Part of a small language model's weights.
Size: width 160, MLP 448 GeGLU, 5.59M parameters.
Architecture: rotary positions, untied embeddings.
Training: a variant of Adam for these matrices, 339M tokens.
MLP neurons of a small language model. Each row is named by its layer, matrix (gate and up: input weights) and neuron, and shows model dimensions 16-143. Each number is 500 + 40 x the weight over its row's rms, rounded and kept within 0 to 999. Numbers have three digits each. A neuron's up and down rows have the sign that makes its largest values positive.
After each neuron's rows, "fires in" lists the words (lower case) most often at its 100 highest values on Wikipedia text that the model never trained on. A number after a token or word is its count.

L4.gate324:467477441456553450520454501513521494504524581464545499507570533454546463507540522531480516540419468488506508510505436486465538508504452548474468459487452517489523443444515548448513438482551495479563539512548513509558530558523588433571533568498504518516501522432495533484561449495513475553543531554465432536482527540439521477538499537551429477506580520405485475550520526538430444501531
L4.up324:517591480494506470496503529549523519500488514472506489521519478471475461524453507525497489488535481504547550526478464524615504545529604499488484452508548411500571436541462535459586501523434459506548532510533501511482483539474527435468620497493549482446451550598486550498586582465496444505500505548504517530494497476490462521515467515478529603547475537444416491454513474472486500495459
fires in: "that" 24, "who" 22, "which" 6

L3.gate418:500527528474527441481460471497543586557466521420501452529505478524474506497555531432470459480519514519455469494477473536530517460489533551469487490482506484494504507517431542447475486502423565425457468541524520553569512453541489500528498566458541485514564491469530535448528514426429527476579491511452548595453476498504510453502403474468485452474498405488543508489540535485493501494558
L3.up418:517586538594556524480421493490473527460463451519483495476458593528525446487486502556536536495518406416477470535519550497537502500488479492510456473486524506477521513430462570549407478414477501511525509579475517471516509443553469523464453494497484605517456522494529464533516552401520442512499498480532460484516505583442506450456476510543502542520480552478486476533411444519491540461461
fires in: "also" 36, "the" 15, "first" 8, "part" 7, "now" 4

L3.gate277:428533387531532448476553497617530480417493490537466470543476476497524494522493513456498510498525468558505504519473462493428560496474474487429505496491468530513475447488503519491572510513576515496498528447566474531438531517535461517505434521498476541514485453495467561493432476565576501513458506512431464500519484499543581471487507491563494494470588484523541452526439523447492527447552
L3.up277:530545569538518541538497497481503480547497504509467574609503565504483445532475486466428492508570487492463549516478518464531515437487548504478496495481435430519527551501449500479505499498456491510517445461460503412509491467502462448457459468508476580567506545467523461428465482464445517506485445485450520495426563470484492492477405547586499435504530485579493466589518443537516498530539
fires in: "to" 98

L6.gate22:502493460503528404481485510519504631536507544432573511544454420496473515443517597534456533493441492512518477464473463449530532501520484482422449471522493480452530560489434519518568491463525500419514465525542482446461454512551497549541480500525516548437517587547505431434514515415557488432492487516499498528471502501474487526511453495589487506538490442591567486522537508492545522465536
L6.up22:579457481502558495514458478496526497483488539460556566531514526470494450489502520579516480461524468497452582519497509523470534552498571501507549452494516433535499447497469552576517547502490463486470483472518591492509542456577490396514493563575558505450486535465473532507551432481478487439439534518448511531511509502522505495529474471481500422553430580514472483497515556562487551524556
fires in: "was" 54, "a" 12, "were" 10, "is" 9, "s" 4

L4.gate318:515527469485533534527437521587486513527541553511517470527521453522540532508561517406372498479527519504522529486433485431471486546502465471484558561556509551488519463539524451439553472480495420510478509502518449584491522499457481518525476536510479506485503562546494530537558493493528532467500515493448399538492506475504474491491502483537487408518510514481520493542483489465500414516488
L4.up318:430563486511458457470513516539476526536503621512494521444511531494490495529477452526477486533500458525518556482523502500542583538450547521514502470528453447548554457481494477577514484476529509468538574487532483505506551441456555475461561514597474509360490566528465452497486562513496488517473517532478489517469509487453446504543481471594487564576544576456456470526496473469439473510439
fires in: "that" 36, "who" 13, "have" 10

L3.gate16:443468508526511459567506549513478475571454511502491494490445493508498438510523510509506428559463404452535508456543415487442477437475444484487545462516427440498530491464519493511498441563528566480528536517542475532486563413467593500518444507473403499526559484478521490515543485559546476467453570547522463464460470438499532485490507496566473454430514453499471498518547546490494521404546
L3.up16:491432524449497507588486463536504483502510539434426567492459470468434397515547480506425479514508448454477537457533449474421484472484482517504484537468465466479511547513558488523520560548539570501501497548453477436472519449427508494518557480539435486489529460485504461499509561560548483498459514457442483497491559478495476519555551481627482529438473488490465488477487527535429476504505
fires in: "to" 37, "on" 9, "june" 8, "us" 6, "university" 4, "september" 4

L3.gate195:475496454553536520462466448489486494443453476546476504463517573472503530574419543491469458494549507478506528496436387463563466523462452510485514453528458420534493532490431623527560529482491442507527463547480472533497475582484503520512468525501428509471485505566520538507478515540505483478465536517378417563564487434489485482475469524516484480509560476530520470538502415521532539492514
L3.up195:466505451444487504460533527512555487503572472572468468518529572484577564558526467559486539531530460430454442467526477486494494490507515478457517444542508505514545497537588494540538464457517515568559563486495425457494567510542589484451468427527450531469440533468447473524503491566528403516495558500485463509449548470517575545514443502484503487571475499491467457518481546541477514505467
fires in: "to" 38, "would" 13, "river" 6, "into" 5

L3.gate353:569465574516560487440489511531538514549520475454426478484494438487487445545537549480505396450527492501471556558469474464527492500523504519518504476460536462469461486491469531547541516460467506484546491566479517460432522520523499500436507474518493542454508561508471452484516465385479550468516531465530516610505519402456571550443467458560469527456531494504503512540570461481483496467544
L3.up353:517471512500436537492508464561487495473572482541473493477480431484418464488477493539531496543640514498500558444479534529513501475560504461543509532516529485428551530471538513504457430463558483514450479517422464555477454526480488499497523484519482527489503500487461537481495435505573477442496500495516510488552549404477507467548488513457542454434568453556520550521485487525496492477523
fires in: "for" 35, "a" 15, "the" 9, "an" 5, "no" 5, "date" 4

L4.gate237:509498459470521445482443494451503474553530566471552532510536482520527566498604515492526470509540419553560496573466442487552497493564506552429509456495505517560480529428398563468521513462475534438469497473537559524556490544524561449499551470475468561425515512500544469573578567499528476489477521535480539459474521463477508434484469469559524485502511406559499482549551448501475500507542
L4.up237:469485494493511559538510486511552533478517519563541435471543482480576453430520506498460505480516586520539548465524538531541478545533505499538505507432505454504400495453528554511587530543547495454510400520534505521483502497554431527453451507491478498493493551532532501458449556442567459477536557539412502416487519493425526521508474535528485437448518439456413514516534543541532452484560
fires in: "to" 54, "song" 12, "with" 7

L4.gate73:478525547434480407575491526524535519539469456471517481524449448460546527513500581545433505448518447482521453537516494446537571523503534552474586478498477464517548513471408516495570558442451544476519557509541509507498469450442533466509502522380496534531567547494485505521572459469515453441503449461491469509496513484439491494512491444446517462494474513542534495475471519480517562428528
L4.up73:560536439500501457433493512566474409502488514483515588478444450478558450460493466527448482493539489493493460455439527463491456542498476428489483490433471480484578591442407460558474527511390503557498491450551496508524461494511469524506462490483507529447489501562576479463498515442529496410449484452515547485548483512540487489535480523574481530510539537464436451506449515497541496496478
fires in: "as" 40, "first" 15, "only" 6, "most" 6, "average" 5, "population" 4

L6.gate269:507461462557542491450466508458513553479435479579470462519462457495471514509513528465440565559539466471556513513488405534538421551480478521472467445496463460455530589500567566534484525480489472524515496530482540489478538512490542573587482471508523490452561406481474534594408537511496484495501512532505466502393440443518499487499556451588475528488460444492444497474530478467487477414541
L6.up269:518485526519479505477556529500556460530463531509552543478522535481544558461542492518495554454580443515517512547468544510553485453528563553498495506549583476594470493437459447564510418528423554479521523567513531595477461525491494530507416505486479507480595497431573511470445502531490555527499585529488500478494500490441508539486438464482508519531465395574460508474493455529517517522486
fires in: "the" 31, "to" 24, "of" 19, "from" 10, "its" 4

L4.gate369:560431532497547482502499564539449536511495446504543470476500525497439544471565574496467484457474492514494537510538442534492505522575536475522516511456542418560525509506474456456561470494470542468497436572512501481458456459526499546405487549485557584512550473508510466554490540492530412494443516429555416518543503473569476470490530465462433446470495527491448487540527465488517548420515
L4.up369:552535523508529475546474496533434544505448500411544542495473472510459542389461496557486516441552466463424563463535479480506514538484499558529536462532447446567476504540518516542559504503550517509470480546528516450447479462585531501462538508536539551503513501512469495570531488454505478457522465441423553519438469549507532505491520544507521461544508511601470466502523538502465535445503
fires in: "a" 39, "is" 38, "was" 19

L3.gate415:518503502508507548507437492457444497539516508526450502535527502481512498534514417501473505437519508457536530501453432454549459565523471451525521510498485507452507558409543489531596443496566488485534442493504473500522460490571420480548423510486494507544471490544503568434544483492485483434485530430476412436547529388556523520443488453449539531522515483512509530588532561468515580514522
L3.up415:543395516506449463485478475470532508562470503521633497492552510470379558562484471471526488455443531440487506507536520486510525496548512504547520499525524452470522469473464475533469557505445548608463473471493515548534437483484482547460510482482560521449487508532487503521442528438487455519460468513481457590518512476505546525418536455467440471472522454468535551462482473530596451521484
fires in: "2" 14, "3" 13, "1" 13, "5" 10, "6" 7, "4" 6

L4.gate425:508495459502489561493472502479474479424481500470452474518517525491507490416515515502497481443481486499538483440557455487505484471534441478448530473471510520456537458551530576497536518477494485469528420514475451556512527462501438518512436553488496522446509428450532440513475487504504458548452622472471432504525445484525549482529527474488479459548542443479539457540518526582470516503500
L4.up425:535505583516493544540442451503535580503431511549502488584648532500489553426523514527435512448510534532468556563533552526507521461539483537468523510503559515493496480511451505487475561481481527558538494461514512499549451488553497495389510483509542492479417455439545438442495558521529526495503532465518499454460468489480472520575492506496498513507485417491509411454509495499455468581457
fires in: "as" 42, "up" 5, "again" 4, "was" 4, "begin" 4, "into" 4

L3.gate238:572493489488506428547436559559465598459494495564532530458516543582457469419534471500483455485496534482538497555505544485531478466528571534466509426496480546515458526502400556510531547488488481483469529544466539478520506524537515541523497474490503492532584478524535499509487501486562511442502523516507457517469456474497449484438504520444513537534497465547511433468617487470485533416540
L3.up238:509531497489493488461468479551419555399520464556459533491481504583519458477529432554526541486543507478468493531551480465456437493506524484501479507498474486555528469527485569479523487522557416477499471556522548535588474537511507541604551538457523465566522524543490460549496526466548489484503471475455454520534485551461396485526524434442451546531505586606460513467522469547458503464538
fires in: "part" 20, "one" 20, "a" 14, "first" 5, "result" 4

L4.gate32:552470470483560485486409510424449465496436501454533533523502479514474504487458464501444446478540494480531507447530458457539522501521511585455473477468455495493455496532506560454516461415525423486460422496564492454489513538526451560458447450436473504540538547466504542499505470388558496464495512441459474450540495525492494486531516452479504489519563485501468492444501494484546477483513
L4.up32:481562525524568499449448526416457437475535453446498530549541399508456512562468502504510480514394571519528505593496537491517542538501499450585485487520510449491468407476511547459520453525493508437513416469518460471548477505474469505484459596448481527530489518537507499481474464434509473513532502479502449479510524495555493540522524424450464528541453520429466554447501470465464556538485
fires in: "as" 45, "called" 13, "like" 6, "titled" 5, "include" 4, "used" 4

L3.gate328:470465511542542431524496481430488504477467464439466503588494469507513559494526534465387476532505528518600553602578516469507507585466455488453493474489525452466535484545528603418542504492464475425515479581576475512462463502519500464506502493472498474479583477522528513517525445459539471456521489473476488460538418496528537533552488477543480463487464532547536530489504473447529564507553
L3.up328:413484418466456466485508477535459511547507536395528416549463477513473502446426505569560481505528505543505479491450543458577495518466439418453465503530505558461545540500479480519470510481520482478485502487548410483505557427446500463538476507476512566572446534457518451436505509424502465519571416522540520527451423527514513485483511546540458537513463437528528497538471535452510505486481
fires in: "were" 14, "since" 12, "as" 11, "until" 8, "most" 8, "was" 7

L3.gate364:518472479448526477523562525484526576556447543528551470562483505550495501485498533527473459447475488461526488536492459461466488496479432518519457523547476480539412461499493477490573483544545510474517519470503413508512505499490526582446524425464498491532523476439467523449548438477532454473558501523506445468572513553496478470491520485491406541535521523458550397485528526498496494498494
L3.up364:477402494491516533454545566547496441528519521519511508496458537561504493567499493521484512456512459533537504455463502539431479432443399498561542498517557519483419438509531442522513466547538522455485488518493475553469465424404526556483497508469500418533552477563421455472549445471438492443511547457518502527524506571508508556517515452498469513542448477422554493534485513577508450526466
fires in: "which" 26, "this" 18, "that" 10

L3.gate226:459553516416514529529467516542494542560533505485513538522545510477467481448504516378529402542506458541436443432483536519538526541481435548558506489488502554477485488413478511474532482558489497499586479506527478465460487485507514514496486506484542401539530455487496446460520486467535489415549540414507499490422452486485522415500467529531478458443541434456525492552497533450513509489602
L3.up226:515538499519503485490451521550472501435527465528451450476491506475506373536444457491464526472468525498496538491507413441474445572461438469535494535488457524497553484406467395506515508522541538461541497556491487492560522550476438539524431444544506503535522491507542503496488592511504546525541494533497494497462503517495412533458530450547489560463459558561404514521504556471495547457477
fires in: "100" 18, "at" 14, "00" 10, "6" 8, "10" 7, "7" 5

L3.gate154:479467517485526440541476522469461515519497509502504535527532480469526496563520495531434388410483453513538588548514510453576477502499505575461551505496517512585526435550540478549587515499496500454533500529512500413457571567529555483468511505509508541517502571525550525571486487515558451510577518495507478463504501526462499480500494416525503428445519496495526473525557481556481511516513
L3.up154:491505459527549468474485529428521539501557499434446496476441505550476561478501431523521499484503519518457571440557527496522559568495531535512501493446410483537452463450519471596554452435489480514480488456522517504448515514484521551543502476524505560514514511476505572469534554550531447542493476506431447474548465433466500533494463503516464494514557523495493530499498438534521435520507
fires in: "an" 94

L6.gate60:507570435479595460360451536466460477499396434505460441546456424493496481463560439477508492532538505450464537523492476468476521493511521453432520478512520591446484539450453509479559542486495488485465504457461580534506566557495466565479468496499496565552507516452538472444496509493506482497566504541512480499491441486466457555430498530500522440526498451469567409500484524505501478501486
L6.up60:549538467564523489481531529469497493480444548482512509502538514502495625516512523500531409537524545550500486505447478503542557470540482522475456475532493448537504413506477475481417571494450465542491513483526490507528406614531462485490479504472472495486471433493509534422541459523505571515504488467477518553541460526532497476538458497381464486556513433437411491484499468506527482525460
fires in: "as" 83

L3.gate446:542465488496533485557503467482531527431416506466459456545484521500467449523580486491493410499515458531571467577507559490522509490528539490528437530462497483560565509463480502534456497473474537561475463524515550511475540545562529494383462547524473514456530532498531534506496445415480438486520487511430459526527479490432482436517540466506471461525421479545519498506539445541512597488502
L3.up446:449500510383500530504549501442492509466595515510447465551505491450435508454487538571584544527550496534466447457523518590468526481494514500466468420489529495534573457508540523510514530453569435439497517497508599415540508573487510497477532485469457424478572561520464475565474547513546462499493527502467497488523432503517503479488514490541449474477487481529503478545530476551486538513508
fires in: "an" 19, "not" 15, "s" 9, "a" 6, "one" 5

L3.gate47:482530464467485478438514500506450535461537524544525450545492484458471491538479548440516549497418492434459477479528412491465457491509495553498481531464553509557544536537517544546517527545511536492513461569464441483531570512503430501571533507480535468517559446505445660410518483464484470447532495505450401508484431476461504515396487517542420505495507447528493523514472489581535526499554
L3.up47:525443558480462501468486474461462554500485480487551467456428526498494425458495463456443483448421476469536522500484516543502505577538551519515500516518519484505364514558508457548513481447491465444466517517535491542472475511482535481560473523470487492540485461568481447490475469531478486452452544452484536511530476502485495494473503522460511457503514482495476459496494518503528446423525
fires in: "the" 57, "this" 8, "1" 5, "his" 4

L4.gate260:526521451623551479494487623470486505479515427527436514549503435555493543526486493442430484471497476457541512582486549459518466484517532473489544452470567489529483538481438469530512513414465508473524465473524543498486503465637558497409465398491502456531495576532530477440457472491576454517527503440547530495527480502504490424458470503511498489506499463491500452472489489490446521433541
L4.up260:508532584454547450501542458451498520504508499468505540529503548488520573453605543596524464521531534520503525486545571493493533520525559465514444547470467513485524461506486521445500502510472510439480513495477511533464551501451443550480464611487568510580581467405409491429527496482483538464570446532426529537494456526420519545502477510478484478467558439505535521492528519481471511530504
fires in: "an" 39, "a" 38

L3.gate271:427465465506553490482399514522537483508469532540525535509409430483477503523525495467484496457497449532560421493486462519467445438439475587426499417553465564489487492432478535513511561500464509499530447550609468480556481543513509461534420459454527518479580487477538492494488476499542543460514508569490505514494530493410524425525532483460458496535438501438556520445481477488506467441465
L3.up271:489470430428433525500528551523426512512551459534498490498555516500519500458498504495531508492593502549467473559524517498509483480541522508579479515443549430520414495470535454484520494548476538463497490497502445498535495571495602554583527572528481436523460425524501459523446466479497447454555520494425453529529455462482520444547569509429458509495428493461530493510489494509489565529521
fires in: "after" 33, "the" 7, "before" 7, "s" 6, "its" 6, "son" 4

L4.gate246:498509462495542473537477530506481437516479521440472549537521422499508463467472574429441422480518467443508516575468491469491555455467473524460481449403500478483522527465496534497528513553473525529495527499506550515512532372518453467483480580428447488478574550482517539561479476478510462531547545538537547492450472461477508474449424453546440461502525450581510464511451549533551477498511
L4.up246:521517496512496513502469485431530488438494543572548514539531511451539517501483548551514537400473528409527513483441448521563505569507527486521516547463436457532504570495489530472593494550540517528506457522512493506474466572541527512482442556541497580470461497497541541452451482462509549500567497494501489463392527592523420495491541515454511480481558572517521447407473503480488448520475
fires in: "to" 64, "is" 17, "into" 7

L4.gate78:454556490501535519436471465482455499502499494565548507504483445455552496420476587574469468489504490553502511450489540457567497478498509465495465558492471534567598511478445500396552523546551465563479499483532498430502476429565518512494503473504472539573498489463575519557535478493502489511429464505490480436525511515500491454573481425553525574472540451501480485566538504486507562446521
L4.up78:524514526445504473448476413528507483456471554519511526540471503467512494494544510412527483503462473481548587546473480627514596444546493466529522535540536504528506484510419482446505479525489527561486483463504459554465463452492515534570443514479516467416479491507511529487483500338496455483566503528479443489481578514496538446468458503533540482467538493497508522519497469493426473542507
fires in: "to" 58, "can" 34

L4.gate169:484570517477546470533425532391507518490408468529478485512418534496475537503558420533511485576505519551490478500557504489537453532565456505478482462529502571495532454456477542458472552487539463410511454495514515493479495536531368506454524490445502450538532501441469579478499494504511502488557501486515470499540519441519516499490529468489415512474457444465567494487509489504451583513526
L4.up169:492570539480493516530537473473509583496487475517465496492552532527553426434483415508496489502535515469500508499485472524416563486512566529433494413484468486423473516480456579473450528528428414547504489448472530544504431529487482478533531465487500506486532454416498493475471569497487543515574514469476556515482485604411577474506504518534521496517465466498490467371536499540537531551516
fires in: "as" 47, "named" 16, "also" 7, "appointed" 4

L3.gate300:501536509538596500464525572476535453499456474471514487445475508497558567519498516450500525487431481500551533478479466517493507556513384597441456464538573491494455573431535469438520492531536479498536551457518458550530442571493524532494476480454473453507504471460547479475540440495587497484473507556497422447495462507540463456415497488447476469496496507438558495474485536573468493479531
L3.up300:479503455487565496524508551466485542558460454480445520534497468452581545496451473488543516466396452488514472426475465489492476552450571531513468474438441528549521518421537522464512464497433525467543544514462513447480430467453552508508530529498481486529489558431484491524530535449547483529483455455461475510447554496487465506498445462546504523533500471505495406456456415500499508509510
fires in: "to" 54, "and" 19, "the" 14

L3.gate94:456470465482480472489525497561551488554466482502473398512526459483457438473516481483503485459426510496538505462394411491521408488423486479524519506501413449430540581445500492462518570500440501490476550582511438503549540491545512535506431558497504465474566521516462527556502473484530500509502555512546564515474481479519481490508463535566450468447509500443529531539475507477513502433497
L3.up94:484458456465504435541527477547523500545500595537513396522505525497509485509569555520575526512456577535530498461471544524469497448547432495498515534555504509539517489494549458575504505530531561489516442524480488508562472469488553463527533438463525443421518484534493545459456535521502503452453407459561465518505511472534472530421580498469502521454487486520545551459508470468488508500501
fires in: "in" 17, "age" 13, "against" 12, "the" 9, "scoring" 6, "during" 6

L3.gate15:547538497453574459534548445529433524626516545510480541546483406471500476449493476547492452475564426494556499441514460424501535513466516449410528518498535526493571447418536568460509471563543548465593502516507513477503496512460487451487489512458445495506539473446468440485537547509514484510550487517485462519536508425455507523494484467515463552446539428509522475558511518479579514388508
L3.up15:487422418509468490433547514500534487567488546516497470533602475487562483452440527529482523458499542496511532539490569559479487504487469480540518487453518503536495480532516478540535533530482513453464487445483421589454481520529563512574510542451467494489490499465525567481474481526501448474469506425442505501529431512530504591531464413520479555583440527409537479445440478511518561492458
fires in: "to" 52, "must" 6, "also" 6, "then" 4, "will" 4

L3.gate341:431454466495583470420515484509516522595444515538486523533506443500493447426550499460499469475511463477540438511504491541479448431459494542466486489480497613484530541465501551498484456499460452500566512514482524476501494447654469516476520410443511456498515548473461540517581439513513434474492498518503442475483506484474488491446534505462448514499517544415487467513515475517483498464528
L3.up341:514484522457519524496521553539498470514493469476517489468480427528472557525508504447528486425389460590461502484496470537451508555410482463543433490466487513490492494528593496416529402495545495547508527536524444532496586484517431477518515464538499450507547501552466460447490461470525484532527529469531528463431435464501486518500558412444382475488469467495427469462519482560484513476492
fires in: "that" 69, "same" 11, "each" 10

L4.gate44:556563480501506481505478483533523545514500547520492505488433469664439470497488450429444484506457503483546513522449525416476465461505522534427558479488466565479458564496452520475531362459428467497510552426499537525487538469463518474486498438497519500495490464530484513471553544435502494504516506520487454573455475458494502530513423508501468461547504509464518435437461549469503480510458
L4.up44:565527540507547470590465506552536468443522552475484488510525450478411515507525517490576505455505474490573536550488528586507429470471494490467475510473502438543441574479488476555498435408488521530508498532471558493526513449441457451441523442456463520551581505584588506570486473488539505432433474458487544490486509499455519492555481508451443447488513526569498559453515488544520482480502
fires in: "this" 35, "that" 27, "a" 21, "which" 4

L3.gate320:495473465535576433481487490595426492539477568538540478524556456457517495498483606530414499524500511438577499509516474495528548434459517515496476505471404510442513506475413568516539525468531399501485543471511440483522466491559488564449555513498531534529453555492504515603569529452545502432468435486551418505495481479507473466504506564529486505542524531464481470499556463452477523511552
L3.up320:540482473492497535475428512534508432532516508503500522501558506528515447515560446552501515482522499549539402506526471450501461374469537506508518440543509546463512467448502481443522406471517502437529572476484449511551509453501526539461467594533524451505475548478495536542501500514497541471493536539478503546445451553390510489484488483542509473588524517439487428530515482517463517525463
fires in: "they" 32, "who" 30, "which" 22

L4.gate308:493505435508518519500542532440492474451456507527492475512443493467494448438516430482526529470480440449475538434592488451439481489544479507446420467477495531512512570468578446496479523521494473481518459571492475484460537593535545474466429537538472529465564474431436405477559430497499506447533608505500454472476452531507471466495563518526483492442461498484569517484519498554500492504573
L4.up308:517535523566495469494513518472481476439470499519485454526482600465487500528540579516500490498498582489442492447529555504439566554580511462522428486487468451513518471482627502495547497476507464530504576542451466470508575504512504490448466510508492498478519477479473528564517488497571488578495557438490471525461440539541545576502480514561512535478492507459491601516535544502530475518563
fires in: "of" 52, "was" 25, "on" 8, "as" 6

L4.gate256:510479485552510464528511477565459525494461458535532441489504526519459524460536581466463466507551532512478510480484501517530566499516549497521477541516550434571586550476494476522561543495499467460483535544509471533522427519613526540488532504527437506532513468498532554611585510445512452453432446477497433473504502501489457499437461476476447525539464467475501463434486462462493555475502
L4.up256:525481523456516538513464452483533504535552489499492451531498446501546436596562516478543502473537487574541472488548491544384454439425492543486513505502519469549490537515542519447484471470479439500538458525491492522511487480474480501469407492543528539568530561554506538509524530505486533446503546507500474499582486475397490543498499422519473474457485451415443553493497466511490478533555
fires in: "that" 55, "which" 34

L3.gate408:431426503504536416437495498562460487518467511529491425467482531519567509453485559401465466552478552467537528550513531487543506542569482498518536555494557415503494497465481535438495517532516544456530457510535505543436473557503513552526434521528489518458479522575497564542522482565477568443458532492497489535498507450565469497532506448523504441446515479472481473520513542557459493511558
L3.up408:434569489507478500484537460515545429528469532502457505504486430487558454448473488521504483495503511566494564511459517469460455556467440458468514448453557435522545538454558490529561552553508527448480435508537550531549496539511457547523414550520506490488534435531510415548488516505492478491475431432477495500517419510546581533568566458454527547432496504421471529426450502437442509440446
fires in: "in" 27, "began" 15, "during" 14, "after" 8, "following" 5, "until" 4

L6.gate144:472507460475577463487484501492474529466477479553552498590494460540451458440501529422569490440564487498415453498517560492501533531527477462473453515569514487499502524487477515492489518604521458512481408488531509526530540442537478541555455505551501555496569473498570491497563538476503537474557478501456478485409437565462547423534499460529506454555412488508545507486492562482435490479538
L6.up144:512404473506549495506578564409482403565468465489546478479481509446517520474505531576526496491452503513491536486503511508447466501424474517519491513526540512480543455480483593505503561487504497440546466522498428508413531544514479495476523494508511473427480513553497549463522440463516467486485517443520412522515550530488507491504519516471476427454465451482557484435470483520533480551416
fires in: "as" 28, "was" 27, "became" 16, "were" 7, "being" 7, "becoming" 4

L3.gate283:476500465501602499474545540509499536472472563510499485493583412511548562490605526472441487509546408531504497537440493515515526483460454508511506492511504460509543425532515500483503486483441455482471517519430489540489596497537497501574514465478542453542626475489466526507523523471500473510525470535537476507507494487443512453511519489588415493475520434585571488497544539532511532516542
L3.up283:474466499469419515509440441584467473496467496487500451534525528488481512501524481401490493511428545466505463471502408463515562458528472478486452464468512596472447532605558544519501527521496492510518429547428404471461527471539474496451434454563442540454477493450540528498529489577532563515560523509443438522540442563509488449533497514485436467522488555537495503537530455501497513546487
fires in: "be" 45, "that" 9, "not" 9, "being" 7, "remain" 5

L3.gate339:540463544488543452528409526528512479585482470544493447555468420469504427510535504471498507465495435467489540528485470486488501437493452428448480546497505455531465503424528494468474535521465516524509458529485538464530545431470436537498512498498454519509539498482521558462483477474467468408512525459533488525533492488449588501435539459487468489410519494499472469598534529510552489479504
L3.up339:488446461454469540476446481504441543575515507542455447452492440532525475552438488467492516513512569561446497522465454432466515533496483491552559546534481512481553565539446428469486513539519535526523575471504514511439505493427488493447488570565505486366463486590562506493421489513527509486460461551489444544517484514456468509517509487508523494533468547459486423554480515433525500525514
fires in: "10" 11, "age" 10, "9" 9, "6" 9, "5" 9, "8" 8

L4.gate74:474520437515508472561401522467541566476455507485528441500468514467477425480454544490512469524474495454617455539540482484498428468502529551490576475535463553487488569464488500499472553498456542431548513488489511507455522461563488451508489480537420544517495502511395479530581498480510414467430522546546440507494515490484532430496456568509504539481500478466541422425477473507545474431551
L4.up74:526594467477538457519479503435521524528521491528492459579550478548568489464520532541530509460536550503555447505581476419548581422456516478514517536432450436521419497507468550445457477482508503494477465514484473482476540409485488601500442497505481472468494465535556519515568538477521498538514561508493554522491554479514529485491526519536511464507517513481532492489489509488465484498558
fires in: "club" 13, "other" 12, "band" 9, "station" 6, "group" 5, "company" 5

L4.gate215:551451437540556487431464483532516495538461490458551512549470483436495491558446518501517419490422556397472473499475519489512458436494493516486462453499453474481493518470539517502540451501482503524513555538508468501484608531508612587528437491471475562456565510463513490522475534432546507535504460462504488536466505482498444458471420539536485500460508461458474421450491519463490428488511
L4.up215:492458422482531547561534501488484440546466514483580530528446474514491546520462477560519430479496465468463517430439544479526494558443459575537491498540554486489498469407546518597481474446572509523457541504496466495522483487504551556587514501491518529461488449492484457531522509511468471572499482528444448504557530485586447476522524541506521507481430508531449475479477508494475537510482
fires in: "or" 35, "to" 12, "and" 9, "its" 7, "but" 7, "with" 6

L4.gate202:445523489475556424429554529480480628559511532438548469572499483562463571527540481486537476506496443522528503527485490511521468471473457510560500425493445524542538499509469507571568518494500469457561475528483462517538577477519588522569552476508526498511566496571556560537474439533563418499522498517492500505432509494507480457468465550517436477513467510486539550523514501556519516503599
L4.up202:501436535543495480471525497486458503470471601504524513490478542530509517514416524497457533435512500489460496582416510498566541532540513521476537452447469489521457503595515547603510515442439526432502422509522454559440464517484524560554454535457521487446460471556530534500459532469500456474465500435480457499548505528541528544473499499564507462537518440537536502479506501552524465544499
fires in: "is" 26, "are" 13, "an" 9, "was" 9, "were" 5

L3.gate174:563552394507538531542516436524495550471518510516550479550505487523466498496478472504472484496500526501527506497459504492521569516524426533452499505444536525548532524462476453463560398560489493460507467488503476517557568502480463594522575515500489517431469488485546473610521472476485470442470505547472473454562475549535460496499401517548518529548501548512506505536503490468505527438485
L3.up174:475540509561530469509505523583420457515402585504481470514479433525500553466494517556469481464506488559451513536464586483534546496464485515409485498419531562443558442508517525511514516507458434480508494535524460470445468482502548530441410512510478544546485518529570526517545469494513455554613460481467488496457513503398460511531555437539485464519523468503490468460566515502510450530510
fires in: "that" 43, "were" 23, "who" 11, "are" 10, "they" 7, "was" 4

L4.gate54:535479540557524453427461470574561507463489467495574436503436504485465469432477503474567545435495429447515553477470530513487494474619505467463533480510505486489424517464483509508527505505546471555504483501543581496514545469547475488439555438491448533547535519427485450525491499457594501508477522451533511495475488527498537494438464527459443470503531515447460477561501565543501490489520
L4.up54:485509492501532451488549503482456550407482536489516528535473506506514601475496474460475540478486544455487490511581513504568605561544550483519456515524487561513499534529468606542483496530470563475498461509458565560552479453506469514468454496430571526505551485512555503414515539456494556497503471536486529511499504507547478518532441482438528486547491404521532477538525493447572446485454
fires in: "player" 16, "named" 11, "election" 8, "debut" 7, "goal" 7, "a" 7